{"n_layer": 9, "d_model": 384, "n_head": 6, "n_kv_head": 2, "head_dim": 64, "d_mlp": 1024, "vocab_size": 8192, "activation": "swiglu", "norm": "rmsnorm", "norm_place": "pre", "norm_eps": 1e-06, "positions": "rope", "rope_base": 10000.0, "rope_fraction": 1.0, "qk_norm": false, "attn_scale": 0.125, "bias": "qkv", "tie_embeddings": true, "parallel_block": false, "init": "normal", "init_std_qkv": 0.0163, "init_std_o": 0.0, "init_std_up": 0.0163, "init_std_down": 0.0, "optimizer": "muon_variant", "lr": 0.00231, "beta1": 0.9, "weight_decay": 0.066, "lr_head": 0.00555, "grad_clip": 0.5, "warmup_steps": 200, "schedule": "wsd", "decay_fraction": 0.777, "decay_shape": "sqrt", "final_lr_fraction": 0.0, "batch_tokens": 65536, "seq_len": 2048, "doc_mask": false, "train_tokens": 425700000, "steps": 6496, "dataset": "wikipedia_en"}
MLP neurons of a small language model. Each row is named by its layer, matrix (down: output weights) and neuron, and shows model dimensions 112-207. Each number is 128 + 32 x the weight over its row's rms, rounded and kept within 0 to 255. A neuron's up and down rows have the sign that makes its largest values positive.
Before each neuron's rows, "fires before" lists the tokens most often just after its 100 highest values on Wikipedia text that the model never trained on.

fires before: "\n"
L3.down931 [100 163 139 126 108 119  76 150 159 138  83 124 111 117 133  74 142 146 131 129  69 116 158  97  82  92  91 126 103 122 176 153 113 162 151 163 141 111 169 140 133 165  98 111 149 156 118 109 110  61 169 128 111 113 119 143 123 132 139 179 135 144  97 115 108  74 143 109 147 152 109 147  95 182 117 152 106 147 114 165 144 112  98  89  58 123 122 120  60 131 155 129  95 129 111  67]

fires before: "-", "\n", " |", " "
L4.down145 [113  80  76 176  54 127  70 115 108 117 118 120  48 123 159  88 146 146 168 152 154 160 138 147 143 137 134 112 174 109 153 128 145 122 178  91 102  80 147  88 125 136  94 109  96 111 172 145 139  85  66  90 150 151 115  95 151 173 140 131  78 146 112 120  90 128 163  90 116 127 148 131 131  97  77 130 136 182 117 108 144 134 165 171 142 182  91 118 167 147  60 153  96  51  82 164]

fires before: "0", "3", "5", "4", "2", "ik"
L3.down536 [173 128 109 205 109 118 139  92  84 178 107  91  93 149 104 119 122 150 102 101 108 144 147 130 133  69  94  86 152 119 138  93  54 111 154 125 158 141 115 113  87 147 117 112 128 136 166 113  96 139 103 107 154 168  86 117 166  79 155 128 172 100 132 113 172 127 119 174 156 160  73 118 121  92 119 183 192 168  89 160 116 123 175 120 101 179 112 170 123  74 109 150 139 112 132 111]

fires before: "\n"
L4.down676 [144 144 107 114 134 157 111 186 125 192 109 116  66 116 113  20 167 131 146 139 145 116  94  75  92  82 105 150 134 105 102  54  90 151 180 180 149 156 179 187  98 140 122 118 164 128  61 103  91  89 174 120  77 112 114 131  87 131 133 184 148 149  96 118  74 105 126 147 124 112  83 135 125 133 161 162 108 121 122 141 159 114 136  86 123 135  96  93 116 111 124 119  84  94 137  23]

fires before: "\n", " of", "s", "-", "las"
L4.down999 [ 74  88 202 142  99  74 160 173  39  67 140 108  80 125 156 142 139 118 150 157  98 101 105 156 102 158 149 118  99 124 128 149 118  89 138 129 113 146 113 123 156 107 193 141  96 153 147  79 127  73 175  89 117 113 123 131 124  97 117 100 131 142 112 144 161 181  84 158 101 110 139 154 109 144 150 162 208 101 155  99 130 109 146 141  90 145  90  90 132 104  90 164 162 158 186 124]

fires before: "9", "8", "2", "7", "1", "6"
L4.down131 [144  84 138 149 125 126 105 152 130 176 102 123 169 105 162 141 130 147 112 144 106 106 117 157 107  97 166 125  48 120 133 156 152 156 123 154 135 104 131 138  91  75 141 109 127 188 118 134 176 114 119  82 185 165 147 106 147 104  93 121 103 115 127 140 136 169 141 157 173 165 126  94  72 147 158  74 133 136 111 161 112 149 139 197 143 112 140 150 175 188 158 132 157  84 218 106]

fires before: "|", "|---|---|", "0", "|---|"
L3.down143 [107 168 184 157 115 100 140  51 142 174  79 154 169  39  81 110 144 140 110 160  92 168 164 154 118 141 134 169 163 169 156 165 137  87 153 133 133  94 137 133 109 122 139 137 129 130 125 166  86 125 114 157  89 124 152  96 161 105 204 171  54 128 147 135 186  44 107 141 139 112 147 194 108 152 150 137 125 110 108 136 157 177 170 153 137 180 113 114 156 156 100  80 137 158 124  78]

fires before: "\n", " |", "|", " is", "|---|", " "
L3.down634 [102 106 108 126 127 172 185 132 100  81 101 120  98 105  86 106  81  82 147 212 152 163 156 128 114 142  99 139 190 157 173 109 137 131 128  74 114 110 106 128 126 117 181 172 137 191  77 163 104  66 148 121 220 143 105  86 158 150 145 131 181 188 145 141 115 136  96 135 118  77 107 149 134 143 154  84 138  95 142 123 149 140 143  87 154  79 156 110 188 102 146 124 115 107 111 109]

fires before: "\n", "-"
L4.down274 [105 126 148 147 138 113 176  87  99 104 138  88 115 153 134 184 182 149 181 146 141  94 140 154 113 114 116 117 112 165 180 117 142 138 136  55  91  68 151 112 107 117 208 155 152 146 127 106 116 133  98 159 137 145 219 117 149 144 102 168 137 157 138  79  87 157  85 101 167  95 149 107 136 116  96 184  84 115 149  79 123 112 130 156 120 133 139  83 153 140  73 118 130 131 137  74]

fires before: "0", "1", "2", " |", "4"
L4.down417 [143  95  83 186 115 106 114 148 146 147 105 175 109  97  87 134 133  94 122 179 106 156 150 125 123  73 172  86 173 143 136 130 140 151 102 199 117 100 109 151 155 132 109 170 181  97 161 179 114 165  90 142 154 144 156  99 167 121 171  97 161 158 166 149 108 103  96 121 120 122 151 156 121 108 203 176 149 130 167 122 190 171 142 131 135 161 163 106 101 134 115 188  77 116 145 148]

fires before: "\n", " "
L3.down380 [123 134  77 141 137 149 136 103 115  92 129 173 137 111 140  61 109 131 126 128 140 100 132  79 179 168 103 200 186  81  91  87 152 120 159  71 131  84 122 110 115  82 137 109 122 132 182 100  74  93 151  60 124 176 145 129 105 127 126  69 225 102 156 134 148 159 117 132 125 147 130 151  90 145 138 129 134 112 131 158 133 116 119 134 133 120 151 164 159 178 102 174  99 136 188  93]

fires before: "\n"
L3.down98 [104 142 124 155 146 148 159 165 123 142 191 130  45 107 167 122 146 128 135  91 168 121 137  93 145 127 143 145 117 134  51 111 172 151 142 119 145 140 169 176 137 150 159 119 118 176 200 152  90 112 123  62 130 127 136 166 137 144 134 118 139  86  64  95 112 114 132 125 113 139 109 173 135  82 179  88  90 153 143 197 154 138 133 137  83  74 113 180 131 197  85 104 144  85 114  62]

fires before: "1", "2", " ", "age", "with", "8"
L3.down637 [112 136 141 121  78 113 134 111 137  60 135  92  66 122 181 138 122  88 118 154  81 176 189 171  65  96 123 135 102 118 143 163 178 101 134 169 114  99  51 124 173 132 170  77 143 132 165 112 130 171  49  92  83 125  91  89 204 120 128 176 179 142 124 128 169  53  52 116 108 136 126 127 133 101  97  76 101  89 112 141 145 210 153 143 157 163 124 145 191 111 118 111 154 127 143 111]

fires before: " ", "\n", " Ottawa", "0"
L3.down80 [179 117 168  88 104 175 144 113  92 163 125 165  14 178 136 123 168 139 106 122  72 149 165 118 163 105  97  95 108 128 150 143 121 117 108 135 158 168 148  74 185 173 147 106 103  94 122 157 157  81 130  59  89  82 195 136  93 121 178 123  64 154 145 152 125 136 107 174 166 144  69 119 165 113  79 144 127  60 178  95 128 109 118 122 133 180 138 102 123 161 133 125 153 153 106 150]

fires before: "9", "0", "5", "8"
L3.down792 [ 98 138 106 171 119 131 126 138 109 116 121 103 168 158 108  77 109  88 149 132 136 154 164 163  92 148 138 138 173 121 154  96 101 141 142 104 112 166 122  94 104 146 101 153  87 198 151 136 151 186  81 137 192 167 135 111 105 130 123 178 115 115  92  95 169 155 123 107  95 179 104  73 124 124 166 144 122 134 146 115 138 175 167 145 191 157 125 140 148 120 100 113 148 121  76 208]

fires before: "\n", " ", "|"
L4.down633 [144  90  94 123 160 142  77 131 136  93 110 135  60 113 136 133  65  98 144 127 106 114 137 122 116 150 142 112 150 122 170 147 152 107 129  46 132  67 179  51 122 141 156 113 138 109 136  92 135  67 154 107 122 138  74 176  52 142  89 153 134 147 208 179  89 113 133 132 141 184 131 130 135 139 117 113 146 146 162 127 135 129 107  92 105 104  66 154  80 160  72 124 181 125 105  93]

fires before: "9", "0"
L3.down517 [119 143 157 145 126 136  97  85 151 195 168 108 139 155 155 174 118 131 149 156 166 146 143 109 120 123 127  83 187  63 117 123 156 156  74 123 124 115  90 116 142 114 161 121 141  89 164 148 157  54 123 109 136 220 153 103 126 129  77  48  77 111 180 123 152 152 155 155 170 120  81 103  92 215 111 104  81 127 124 109 125  92 114 156 121 129 135 115 131 183 110 140 150 107 127 119]

fires before: "\n", "|", " |", "-"
L3.down338 [101 119 132 152 136 105 152 145  67  88 102 137 180 143 112  97 136 106 149 141 146 100  98 162 125  56 114  82 117 137 158 147 119 114 157  72 102  92  85 110 157  59 157 117 151 132 166 143 112 124 124 101 154  98 175  91 105 194 126 119  81  65 192 114 144 159 146 133 126 140 111  81 100  94 123 125 101 125 165 130 156  99 112 109 140 135 114  77 103  69 104 154 166 132  78  78]

fires before: "\n", "°"
L4.down239 [ 80 171 101  89 160 106 147 145 154 175 146  94  66 180 119 112 119 138 117  75 153 129 116 149 139  84 123 114  87  73  89 111 111 177 171 108  73 164 125 182 137  40 142 142 146 159 136 175 130  96 126 112 126 113 109 141 125 119  96 102  96 122 118 145 148 136 123 155 130 159 113 165 139 148 103 144 131 148 139 139  94 136 145  98 154 108 170 114  68  46 119 171 114 181 131 120]

fires before: " |", "%", "\n", "1", " –", "0"
L4.down171 [ 96 153 112 138 145  93 177 110 149 176 145 169 100 127 110 137  81 163 152 102 124 134 170 165  92 149 165  70 134  96 163 135 194 127 104 168 141 121 113 169 137  84 133 173 160 104 165 168 108 115 175 194 128 135 120 127  80 117 111  47 153 125 137  75 134 129 137 146 159  90 124 137 118 126 129 116 133 141 149 133 130  50 121  98 129 140 108 104 111  95 118 144 127 123 111 131]

fires before: " ", "\n", "0"
L3.down535 [159 124 168 137 104 135 106 173 139 118 154 157  16 133 128 117  61 109  89 157 164 153  72 141  71  86 119  85 148 136 109 162 127  63  80  74 100 167 112  61 157 139 103 109 174 190 119  61 187 114 119  94 146 127 176 102 144 146 137 134 130 154  95 140 175 100 114  71 138 110 126 126  96 110  96 115 164 118 134  85 138 134 175 107 136 162 105  62  62 146 153 141 110 148 106 155]

fires before: "\n", "|", "-"
L3.down749 [105 134 162 112 129  92 169 133 110 119 108  79 122 156 168 222 142 121  81 141  93 139 129 147 135 138 162 115 179 156 142 184 114 118 175 102 112 168 101 111 117 102 143 176 203 120 104  84 105 117 125 186  70  72  94  77 106 158  56  96 143 154 153 108  92  73 141 108 124  36 167  90 182 204 115 158 117 155 155 157 146 120  93 142  90 152 151 152 101 192 101 145 122 180 132 111]

fires before: " ", "\n"
L3.down779 [164 135 159 181 139 141 100 161 148 162 115  46 162  92 164  71 126  91 140 156 110  67 136 151 132  90 146 162  88  77 163 136 101 221 108 107 160 106 116 188  82 141 138 134 127 155 179 176 128 115 125 125 154 189 109 169 112 122 136 105 133 133 139 199 154 130 122 134 209 135 118  97  65  92 157 181  83 140 141 126 140 152 149 153 140 145 146  97 125 116 102 139 156 153 136 105]

fires before: "0", "9", "2", "1", "8", "5"
L4.down160 [121  94 145 173 120 122 136 158 177 120  69 107 118  93 142 115 108 108 141 110 113 161 132 150  96 122  91 112 125 113  88 130 146 190 167 113  95 158 148 135 141 105 103  98  69 128 119 125 119 104 116  77 191 110 148 127 128 115 132  95 132 128 131 145 156  88 166 123 134 208 150 174 119 162 109 105 173 191 124 109 101 186 113 107 118 117 116  93  84 142 100  52 175 168 140 175]

fires before: "\n", "|", " and", " in"
L3.down824 [161  98 151 129 133 148 172 149 135 150  58 147 123 199 134 135 126 128 186 120 126 226 185 143 145 122 163 130 128 161 105 157  78  98 117 138 125 132 127 148  78 153 155 176 118 162 158 136  91 104 168 169 127 195 116 124  66 175  92 119 136 135 101 156 128 194 151 116 117 144 160  91 192 176 163 116  77 107 162 137 124 156 135 140 106 113  41 154 120 127 118 187 123  94 131  88]

fires before: " |", " (", "\n", "|"
L3.down358 [164  91 132 138 116 143  93 147 117 141 125  76  23 150 129  61 146 108 102 118 125 132 144 142 105 157 122  79  77  93 159 123 121 135 238 129 145 112 129 133 126 152 151 146 163 160 111 156 127  55 173 126 122 144 121 134  89 106  97 126 162 129  99 166 157  72 103 107 210  97 100 135 144 145  56 107 149 128 106  60 151  89 100 103 157 192  50  79  73 111  87 166 179 149 112 116]

fires before: " ", "1"
L4.down374 [188 136 125 132 129  94 133 143  80  96 133 132 100 148 106 182  98 175 124 117 103 105 125  90 119 113  95  96  57 104  87 130  95 153 123 166 152 177  91 131 142 124 144 126 114  84 147 172 123 111 152 119 158 119 167 157 113 127  93 131 102 205  79  99  72  64  93 113  79 146  74 104 124 134 101  68  52  55  58  94 140 127 106 151 129 114 161 124  81 181 132 126 190  78 132  67]

fires before: "\n", " ", "1"
L3.down915 [115 128 123  76 116 182 168 149 104 159 124 151  75 146 106  72 146  69 115 159 129 112 118 139 121 190 150 119  88 128 164  96 120 114 157 130 191 125 171 137 114  93 122 106 113  86 118 169 156 114 169 124 119 113 123 121  57 185 218 173 139  77 112  51  83 151 168 168 105 107 103  97 185 198 132 120 160  80  82  93 106 107  93 181 112 103 123 165 126 163 134 109 108 104 139  99]

fires before: "\n"
L3.down235 [ 89 127 132 107  89 151 125 148 111 146 125 133  57  87 128  77 122  81 107 158 163 141 102 120 106 170 124 129 145 157 143 126 158 176 132 169 104 164 165 149 135 109 161  91 177 129  63 198 112 134  92 151 145 116 111 134 111 105 111 157 137 121 135 118  66 141 166 177 203 144 131 143 139 152 114  98 163 127 138 116 143 115 106 114 110  54 103 147 126  95 112 108  92 130 124 100]

fires before: "-", "\n", "|", "tic"
L3.down443 [121 114 117 155 193 183 125 124  68 145 208 142 134 123 164 138 175  83 103 108  67 131 129  91 166  90 165  99 117  83 108 141 152 159 164 199 118 138 140 167 136 145 100 146  70 122 155 129 126 107 187 141  98 120 136 133 123 128 134 107 121 196 151 140 106 157  21  97  89 141 159 122 150 135  95  98  52 169 162 150 161 122 106 139 129 102 129 133 146 190 102 160 122 127 169 135]

fires before: " ", "0", ",", "\n"
L4.down903 [123  89 137 134 132 138 150  99  56 106 197 175 145 101 131 157 108 126 152 124 144 129 121  65 151 192 112  67 188 120 129 166 134 100 147 106 117 172 107  69 116 140  99 114 129  95 157 153  78 159  89 158 115 151  67 189 153 121 160  61 132 170 147 125  95 132 177 190  92 131 126 153 114 102 136  79 113  79 102 154 158  85 162 166 136  75 147  91 117 118 123 109 129 124 117 130]

fires before: " ", ",", "."
L4.down846 [104 108  90  83 108 196 146 144 197 125 112 150 149  73 184 147 122 145  95 149 165  72  80 100  80 190 197  86 110 134 113 129 125 132  92 137 124 181 120 130 108  93 112 140 126 131 146 161 197 170 132 123 174 110  68  50 152 174 114 168 207 162 134 106 115 159  90 152 115 161 112 194 112 111 144  73 182 109 164 101 179 154 147  79 109  85 140 114 135 149 118 188 195 149 110 107]

fires before: "\n", "-", "on"
L4.down527 [150  93 129 122 140 124 167 170  75 115 155 112 175  92 139 140 183 110 103 167 154 113 102 151 152 127 125 103 194  98 120 175 126 100 157 137 164 164 163  86 127 132 161 100 173 174 207 103 107 138 172 127 170 157 142 155 102  83 142 168 149 129 151 158 135 127  72  90 186 126 119 169 117 130  92 120 104 123  79 130 110 123 126 100 156 106  69 122 157  81 127 115 166 162 139  76]

fires before: "\n", " ", "---|---|---|---|"
L3.down106 [141  84 189 150 107 153 192 167  74  69 115 122 123 109  83 207  99 165 146 117 127 147  93 159  72  85 128 128  75  66 168 223 160 122  94 123 118 128  74  49  78 118 124 107 137 119 148  98 157 145 156 147 138  78 153 139 159 185 112  74 113 139 113 119 108 111 130 149  99  97 139 140 163  84 131 175  98  96 160 162 148  91 124 143 123 167  92 105 145 137 151 179 108  93 166 133]

fires before: "\n", "|", " ", "-", "N", "1"
L3.down86 [111  93 175  87 130 100  89 101  67  80 129 179 112 110 110 138 161  91 137 189 121 159 108  81 166  92 112 152 132  63 138  56 147  64 156 132 114 156 121 123  82 166 159 211 147 125 125  78 127  91 130 179 156 155  41 132 131 167 145 108 166  73  66 160 158 163 136 141 126 125 106 115  92  71 138 163 166 143  81  59 131 113 162 116 105 138 114 118 113  98 160 132 136 139 164 109]

fires before: "\n", " a", " ", " in"
L3.down813 [152  99 130 116 136 157 140 105 116 174 103 109 198 134  99  78 120 154 170 162  82 123 183 131 184 113 146 151 144 163 136  97 134 126 154 145 144 159 190 150 123  86 116 172 164  31  94 166 128  84 160 129 139 110 143 153 120 134  79 144 166 167 122 192 139 111 164 128 163  52  92  97 198 145 160 102 129  98  99 132 164  87 133 132 145 193 123 108  91 106  81  84 117 118  98 174]

fires before: "\n"
L3.down800 [103 152 111  97 175 112  86 178 146 179 118 154  62 184 132  60 134 165 131 171  94 159  83 130  83 120 153 145 120 117 144 122 130 115 168 133 148 108 169 192 172 124 114 139 123 113 102 116 117 124 140  98  57 107  87 143 114 147 152 203 164 126 160  77  96  97 121 158 115 104  86 149 137  79 142 160  65  95 110 109 131 149  98  53 111 147  80 128 122 154  91 132  78 143 128  38]

fires before: " ", " |", " \""
L4.down797 [209  79 167 115 158 102  96  96 113 148 116 102 100 133 187 122 106 183 132 128 109 127 117  94 185 119 148 179 154 191 170 151 100 134 103  85 118 130 137 106 108  86 128 124 148 121 135 140 139  39 143 108 149 128 177 194 112 173  87  58 110 108 112 138 101 138 129 155 109 116 101  69 107 130  97 194 122  63  71 141 114 165 121 142 190 109 177 146 106 164 101 114 159 132 161  91]

fires before: " ", "\n", " born", "-"
L3.down960 [177 108 132 143 118 136  68 124  84 103 125 156 180  73 151 124  84 171  58 136 167 147  97 167 122 112 126 155 107  61 164 131 134 162 142  64 135 105 149 130 114 109 107 146 154 100  84 115 194 151  93 160 161 122 110  83 145 158  91 146 141 168 104 148 141 108 149 122 124  99 139 169 135  66  57 123 105 126 128 120 102 153 113 114 130  97 128 126 106 127 158 113 106  84 126 169]

fires before: " ", "\n", " +"
L3.down472 [207  97 160 137  77  97 116 137 135 142 134 105  84 141 142 182 110 118 173 134 103 119 125 165 146 118 132 139 175 171 109 134 129 142 167 121  93  93 168  87 151 197 140 101 134 147  86 162 131 177 149 112 131 144 132 183 116 123 212 154 143  76 117 119  97 150 210 146 138  79 118 101 141  84 149 200 119 116  96 121 122  88 147 126 146  77 152 108 161  56 137 119 197 134  93 142]

fires before: "\n"
L4.down362 [123 162 103  94 103 140 133 138 128 124 145  90  54 134 142  87  81 128 165 116 133 166 118 102 150 115  82 151 155  97 154 147 171 138 160 171 148 142 169 127 121 129  89 139 166 158 140 134 106 112 129 119  87 106  92 128  89 108 224 175 127 117 136 121 127 105 107 139 120 141 152 135 130 168 105 122 127  99 116 119 149 130 106 140 100 124 109 158 126 181 121 160 132 129 135 133]

fires before: " ", " |"
L4.down863 [147 117 116 133 170 167 152 100  95  82  90 103 153 143  87 105  82 147 109  93 123 130 150 133 151 116 171 173 140 169 130 135 150 130  98 119 137  89 178 115  90 122 135  97 171 146 115 196  87  90 134 132 147  51 123 160 113 117 146  92 145 137 141 180 102 188  76 106 135 142 162  88 141 118 110 120 161 141 172 123 169 119 131  95 110 129 157 132  94 115 106 134 137 124 106 107]

fires before: "\n", " and", "|", " in", "0", " to"
L3.down741 [105 153 102 138 157 168 120  82 106  77 113 143 174 124 151 168 111 125 121  88 190  97 131 115 135 154  73 146 174  89 186 105 143 114 147 123 153  84 184  81 135 122 156 150 110 101 128 138 153 132 153 127 149 142 185  72 127 135  81 138 198  70 177  97 112 131  92 112 109 110 200 104  89 140  78 154 116  99 152 151 126  95  90  56 109 129 134 110 135 140  95 125 164 138 112 134]

fires before: "\n"
L4.down908 [161 132 168 114 142 106 124  78 116 106 157 146 175 200 132  28 177 118 173 137 130 150 128 186 127  95 154 152 129 101 176 135 133 168 143 120 107 108 106 166 113 163 169 123 108 153  81 110 135 135 200 128 158 116 132 114 154 167 138 142 113  79  94  52 131 158 106 131 168 141  99 118 138  79 194 112 126 187 182  81  94 166 101 109 128 147 136 172 104  79  79 114 132  96 150 136]

fires before: " ", "7", "8", "\n"
L3.down371 [138 126 159  83 104 140 105  93 133 124 119 163 187 158 176 182 137 108 124  88 131 106 162 119  65  88 128 171 141 133 112 111  88 117  36 163 110  98  71  80 123 147 123 149 178  95 120 121  64 171 171  99  63 109  96 120  90 189 162  75 151  82 105  46 100 141  85 132 143 112 143 139 138 143 153 114 102 170 141 116 212 142  97  89 183  86 127 133 121  95  69 122 119 116 150 107]

fires before: " ", "\n", "3", " +", "8"
L3.down645 [134 117 177 123  88 134 102 126 119 136 145 115 150  98 116  97 100 132 166 105 119 108 140 135 135  85  82 130 143 179  99 149 117 168  92  84  94  95 125 142  81 157 120 106 100 134 128  88 100 123 115 146  57 115 160 135 120 146 169 120 108 151 152 137 101 133 127 152 124 138 102  69 164  95 157 105 143 188 139 130 119 117 152 112 122 186 153 178 109 111 126 109 146 168 142  93]

fires before: ".", " of", ",", " and", " in", " for"
L3.down897 [189  98 121 113 121 144 200 157 116  79  81 164 178  97 116 115 139 141 107 151 159  51  88 157 170 129 142  74 131 138 154 130 145  89 138 154  82 130 122 144 123  88 136 152 188  82 122  93 142  91 109 114 146 160  77 102 140 128 129 166 126 125 134 135 118 135 135 158 164 130 104 144 177 140 115 148 156 166 176 120 175 157 105  82 108 164  62  88  90 144 109 138 128 119  87 142]

fires before: "1", "0", "2"
L3.down446 [182 130 152 151 153 109 118 100 154 107 143 136 170 107 139 142  75  86 147 149 136  88 127 115  91 113 150 209 180  71  80 156 115  62 122 160 181 187 116 114 165 144 151 141 175 146 144 147 138 164  85 109 140 118  64 141 167 147 143 140 193 162 134 181 146 133 144 174 107 121 164 111  34  81 118 141 116 115 140 147 138 120 122  79 176 123 118 156 157 127 109  84  88 117 143 170]

fires before: "2", ":", "1", "present", " "
L3.down71 [112 139 145 136 137  84 135 125 119 119 166  65 119  71  52 147  57 105 159 146 113 135  92 130 138 175  94 151 122 181  98 140 115 109 158 108 202 174 144 146 184 100 134 115 168 156 102 127 120 169 143 150 172 164 110 140 175 157 176 186 168  56 127 117 118 101 138 189 116 165 126 101 144 152 145 141 110 106 103 135  72 110 161 140 107  61 134 141  98 151  84 135 122 119 117 191]

fires before: "\n", " ", " of", "pos", " C"
L4.down514 [166 172 137 106 105 151 142 126 159 135  84 138 129 180 118  99 176 109 134 128 146 116 126 173 126 163 130  86 119 126 127 130 166  63 114 115 114 161 172 117 117  86  74 126 172 139 119 159  64 148 128 176 160 140 102 161 130 127 132 128 130 136  73 144 106 108 202 197 152 131 109  42 154  74  89 120 166 126 168 113  78 149 134 127 129 136 135 192  78 149 118  80 191 105 153 156]

fires before: "\n"
L4.down745 [ 91 128  94 154 121 118 189 153  95  81 119 107 110 124 131  63 192 136 130 122 112 123 103 124 158 165 116 113 162 153 116  68 102  89 147 111 117  57 158 143 154 159 136 175 104 157 156 131 104 128 188  49  95 122 108 147  98 103 166 139 118  63 103 131  85 125 131 152 141 175  90 152 134  95 104  94  86 189 115  87 107 136  70  90 154 145  96 148  92 174 105  73 144 204 147 107]

fires before: "\n", "===", "-"
L3.down351 [140 154 150  97 147  98 129 149 112  90 132 166  53  94 110  48  93  48 123 135 175 120 132 130  40 134  61  91  78 183 109 132 132 155 143 143 145 113 127  93  97 126 154 112 128  55 102  95 119 135 146 140 148  99 132 178 127  88 123 139 109 144 125 100 153 145 145 157 146 143 119 146 148 100 103  82 147 121  98  80 158 131 157 110  95 136 150  92 119 110  99 134 148 161 120 101]

fires before: "\n", "In"
L3.down85 [149  85 125 117 108 104  57 146  83 133 133 141  60 159  58  55 153 113 104 152 174 112 146 128 127 116 155 141 122  62 139  97 149 195 128  84 178 115 156 105  92 124 163 125 195 152 104 165  96 140 147 150  93 114 159 132 135 126 110 117 103 118 148 123 124 143 153  97 162  99 140 106 119  93 111 126 147 116 142 175 147 150 127  59 148  88 130  92 116 142 148 138 166 140  75 106]

fires before: "\n", " ", " January"
L3.down681 [117 118 158 205  75 149 101  96 105  98 134 135  77 154 114  80  73 103  91 169 145  95 121 192 156 179 140 120 112 121 134 162 152 103 127 137  93 165 191 137 108 132 147  99  41 100 121 150 156 166 190 129  70 111 134 134 144 149 172 122 125  81  67  66  98 152 118  83 144 106 139 137 122 124 113 139 138  81 113 125 159 106 102 189 104  91 126 113 121 130  78 124  95  90 154 141]

fires before: " ", ","
L4.down432 [176  81 131 157 146 129 136 118 145 147 101 136 148 109 162 160 106 119 102 120 136  52 112  90 123 202 137 100 117 106  86 153 126 161 136 105 176 116 116 114 110 106 158 150  75 101 194 124  70 146 158 139 110 187 132 146 144 111 121 129  72 134 111 118 177 151 190 136 109 142  92  85 163  81 136  98 120  95  93  93 153 148 100 171  91 150 173 148  82  61 163  73 226 169  73 131]

fires before: "|", "\n"
L3.down394 [109 122 143 159 137  61 113 149  64  89 146 135 114 154 131 134 156  66 134 149 133 113 112 152 163 106  93 130 175 142 171 141 103 118 171 112 129 115  91 126 114 111 104 165 115  92  71 104 121 124 138 150 216 118 112 100 103 183  44 117 150 125 170 115 140 125 156 121  91 140 157 150 133 147 113 130 140  94 145 130 132 107 125 118 103 148 145 124  78  85 179 156 105 134 146 142]

fires before: "\n", " ", " later"
L4.down110 [106 104 160 106 131 158 141  75 178 135 100 149 116 166 122 162 107 113 165 108 122 152 219 140 126 130 116 228  86 167 121 201 146 156 135  90 165 151 187  94 115  78 114 148 143 143  85 133 161 124 131 155 158 113 128 130 165  94 153 150 159  85 147 159 169 137 141 100 169 142 211 105 145 138 150 139 138  77 109 133 129 130  68 171 157 123  83 133  91 178 102  97 136  97 145 132]

fires before: "|", "|---|---|", "|---|", "3", "2"
L3.down16 [111 183 125 189 146 106  90 121 113 117 113 117 103 152 102 175 143 113 112 162  96  71 159 215 142  56 186  94 161 144 195 116 116 118 143 149 104 125 102 154  65 106  97 125 135 133 167 159 100  63 151 106 157 152 193  68 141  84 157  76 124 122 151 132 156  96 162 143  87  74 104  89 176 168 147 172  90 155 112 123 152 170 105 139  98 143 107 127 136 163 114 112 134 155 109 112]

fires before: " "
L3.down760 [218 122 146 118 173 134 107  85  99 125 123  52  84 161  97 212  88 170 155 179 111 176  77 131 130 104 114 139 117 105  96 142 154 166 172 118 118 182 154 114 137 196 135 157 144  74 134 138 160 127 136  52 121 169 104 105 159 156 116 109  60 124 103  82 106 172  67 101 112 104 137  73 154 170 136 115  45 145 112 121  90 132  86 142 179 124 100 106 140 180 160 166 170  77 122  80]